Part of a small language model's weights.
Size: MLP 1280 tanh GELU, vocabulary 8192, 15.4M parameters.
MLP neurons of a small language model. Each row is named by its layer, matrix (up: input weights) and neuron, and shows model dimensions 160-255. Each number is 500 + 25 x the weight over its row's rms, rounded and kept within 0 to 999. Numbers have three digits each.
A block is one neuron, or neurons of one layer that tend to fire together. After each block is what it responds to, as a language model described it from the Wikipedia text at the highest values.

L8.up77:501498519485481484514510486480502474449513441474541505509512471497460512490493475533539528508483492512489508484529507431549521458539508454489484490494472494468514564501466531508468522469530506512491494499468518490553473497526472476502530505504550503533523493525512512471476488526475490529
L8.up457:544488489524511521528504500477499505515544502517476523511507483546466485501501512524478508477490503515533489501548529491515503497477525504547521514503497479491447516504485459505479499534506490517494480505501504477492506475476534460491508523509473536510516499534496469457472513477498529535
L8.up1062:537506523556476512486484451475488465458550515504465548504553458473491502552510509475495485532494480490509468496499509466480492501482480490501509485482494500474459509487468511484525501493517471545470484494515516502519482517482461512483487427480511520501537514503519531497489499483498505523
L8.up1191:549489455486513507556488491506550515478450490523443526444520491494456520521513496493498500496474530476503505502511493499547495486533488514491510487512454441484460519496481506516523513507476523495550499504509490513453498479498486499469524464482500516519501510515496509495507453497527493462
Biographical role/agent words

L5.up647:505457524524498483485500479501508486504511503536481541523500470503464489564502524547516469479514513537491502481502515497477502482498462482458496566505524484503474513523494444527494483519515524495493549468518510518490469518464527465533508474526506480503492463493518471524512504491500534490
Decimal points in converted figures

L5.up382:507446544516506496525452483507504529491489511461514463483548459476418503521463528465491508498508465529545500459509481477530493491492483535513516545524507491493484509520470509487539558540516491481528493497518499530503476497491473495473529457488467484471539466510483451501480507489498476466
Phrase-opening function words

L5.up234:505469493485494541549514473493471500465493526516508501513464487481461467496470472502518515502538512504500496433502456496498539518450497522514512539477512488498466511509498449499437496560549495499535495520513495524512497522513513499502521490524534520475473473526503462483481506534520494490
Forms of "to be"

L6.up415:501452492504493471501516477466495509509517560467492528490469505541520474475498569495488492514543487484489423504527504503504550534485514522487468527439462453495466473507453503462491474504520510506488509459490529501521459499516479510488490485534519509478530479519572492516479507463484543479
L6.up585:530458442483485492486493479503484497527456529489500484463499495512466501502492489522458502490519478486491500501520500498567522510522490504482489510470488498466410461476481523488486514492521541532474459471496496481511483492501507545491531491494506517516509461509537492543492530503459517488
L6.up650:505469506547511488494540496462501444517501489492464534476467507569473440508460514503456523496507497481486494454496476530468490541495488536505435499487462502486493509473461470510505513495558512550509498530448501508490505492482532497517527509487490484476529520494547467510493489527533528505
L6.up1017:533535500472512502489476468463485451522502497478513511476491510511449482508497523504506509493505512494493458493528509512526556535495519525517470526471468464488495507495480530486521552527511509523536476496477527521510465512477505472546505525478527533490511500525525467515504524514530525480
Sentence-final periods

L8.up201:485553486504502494546539501464466502451496475524459509512518519482531487492478532495518459567514587516480496508500516472500497525551479479473507559520518454472469521524478514480483451486540471490487502479558474522462502495528509485489493485506470505451505472537465480454473504479501504495
L8.up353:515488512424484512508522516488474538489502492533483508514488487516478478537469522466517496528506512519532493502551536490550525547483501526493463545507466500510458480517502483532453506481513512511525493480523494479511502531522507504496495518506534474447496461506528520516515443503508504482
L8.up1029:490532444465508527514499503489493533463493481512516498444494531502495485501489509516517510500556511512508505561534498510535554486477456508498461537507523485543488520479501493470483483484483487524564516480520490513478511496523453527450524514526450558500475487526488491493497492502518506526
L8.up1053:533473457493546551498491499489505483498476482462495502481502493476494539476505509560532465455490512521471485481497514538483497528450493512528505498482471481492515475513462531492474520459511520504502476482489475499492488486497495518477498509515498501452506495488488481510496529521519517458
Indefinite article "a"

L6.up121:485529444514511536513480525487458471528468485499507495520544539509485487513506503517513498513488537493443477492468489507493483496473502515526512520492510508516487493532490506437491524575525514501542511461473530519482524500494457532437503489523486519520490469536498479482454518486466500518
L6.up341:514514516458470546538492476500497498496470484538468503498516491534506493501455534533495468503491518523519480510468490511511503478516454493501503505555506560485506518485480442482490484550522511500519537493501471511478516486506491472504540479524536527488519472502471465514492440510532464486
L6.up342:509543530493506506540537489486455494481453443523485497492499519492488465488499505483490482498518487528504525489516517525523528505486487499494488545525495483505444547528505478498498504558555503507508473497499469520454483498501502502484511533492490489479474453506457487511509459527480509480
L6.up1070:498500539498471507505499497513490500465444502500515491496527493477492502527492518504504517537495463481447495475509509514532534536496487534512504525516513514505486498489477531478568516533524471470486467471506477525504495481489482506484517522469465538508548469516455476515460502527527494477
Indefinite article "a"

L5.up614:548477540519494516489483497496486505464505474558483518484490508471495512494481529505501499517520551526481476463483494522551486485468506545484506481507493510510461511516523525462496505499547515480489487470501512504501490455496535551520550479493492488500492483503560474504532495502466531483
Indefinite article "a"

L6.up192:491479464508521508512470463482493473496516497500500474532477518481507470534543528516462490485532499521527487465490500476541537512471480525461501524489508515539506521499465473470496529544527475477515468483472555483514483490456467560512480520528493517505501487512481465482496468485472507465
L6.up360:494509459499495529476502499459467458495504493510527485484474495542512461500541513531442479498475480502522469484519531512532503479478493526488474504487506477528528460508467462476479522503519483517545451548459476450488524486517485553501501478550499500518478500498522543534553548492516534450
L6.up986:481525480484525516504513489479510483503517479515523497474565558507531484455508524506484498497491528523526494460503453442502476520530467488438477535496512507505506510494490513469501552510549480521515537514500554526535503495513522461534498510507517501484477502499478486489488530505499463527
L6.up1109:508524459458500539481510516475512467502489516486493539466521525447480464495535488500531504479516469473534507469484469481487528535465510520466525488463486491456497510480514460468501507536509526434525489450494513538501459517560519513495529474531479487486483474525508507488455513502508537453
Infinitive/purpose "to"

L8.up175:482517525487539493500498440473515487486507513508487525483498472507501482501480516506513494462539492514490485523524508506498499536492476501499461532480492461477491488471459497508514532565470525491498485527425553482509497436476479467461470500530468457499531497496510462473484479542476530482
L8.up312:467500454492512497531506499503485482457493525472441524482528513517499482531497532520503494494511497509515472530512480493507512488504501484478504549475527510488482510494455524515455515505546481507482535540490512482542477494541501544480522474514538494482505476488528499506485490490491514476
L8.up1011:511469492478470451492497517492507521503522561467486498471525507498481527489498477529484501493426546499470431584509529505485501538548513501485528512544484451526542503487498443521517521502520460447483504495481459456486478482472504494516458474536551447492512516519513525486504480486501465489
L8.up1117:483541510498454480455497457447459459464525478446505534460498503507503479491513491488482496536470490489529482514527495492473478491482524477473510522509487535526501504464453511538467504517552469435523551529527499527470465474449498510509523547505521502471487502520484492480501513524483507499
Decimal points in statistics

L8.up474:543403516437483530518498520481510476556484535518504500488478512476489459490501493500482532490504475523498519444500489502507517475510522542459495519501528472500484491471505484457502527526544496551509514523468522527489498477510501548466542526526524510516487488534501476461462542526506508481
L8.up711:457487520505494516490510455524476520522473515541492464523502501507490494487510510473461522529553544503505469485478458515500524521495468451501457506489435525531500524483506506458520516513520487450510509554506508524515443498485503489478504461444493484510474499552504480505493518471489466515
L8.up989:528454444462467526513511429448484476527471516542509426496497502478446493478516516559458505498508516530516490493496515509536518500495464518490515529445509480443480495475486482503503499491547518496482531520487526496503470503531499561448496474506526494490457489533514436473487511509491530495
L8.up1123:505493495493471513511500487462483470502461514539499502515499524469504487511527484496512471529525473536541510457502473528512463480504505494490508516475502508520467506511517477465475522544523507534531496536443521491516493501525515540494488508543515526490501487485486461495485479538498489488
Start of predicate verb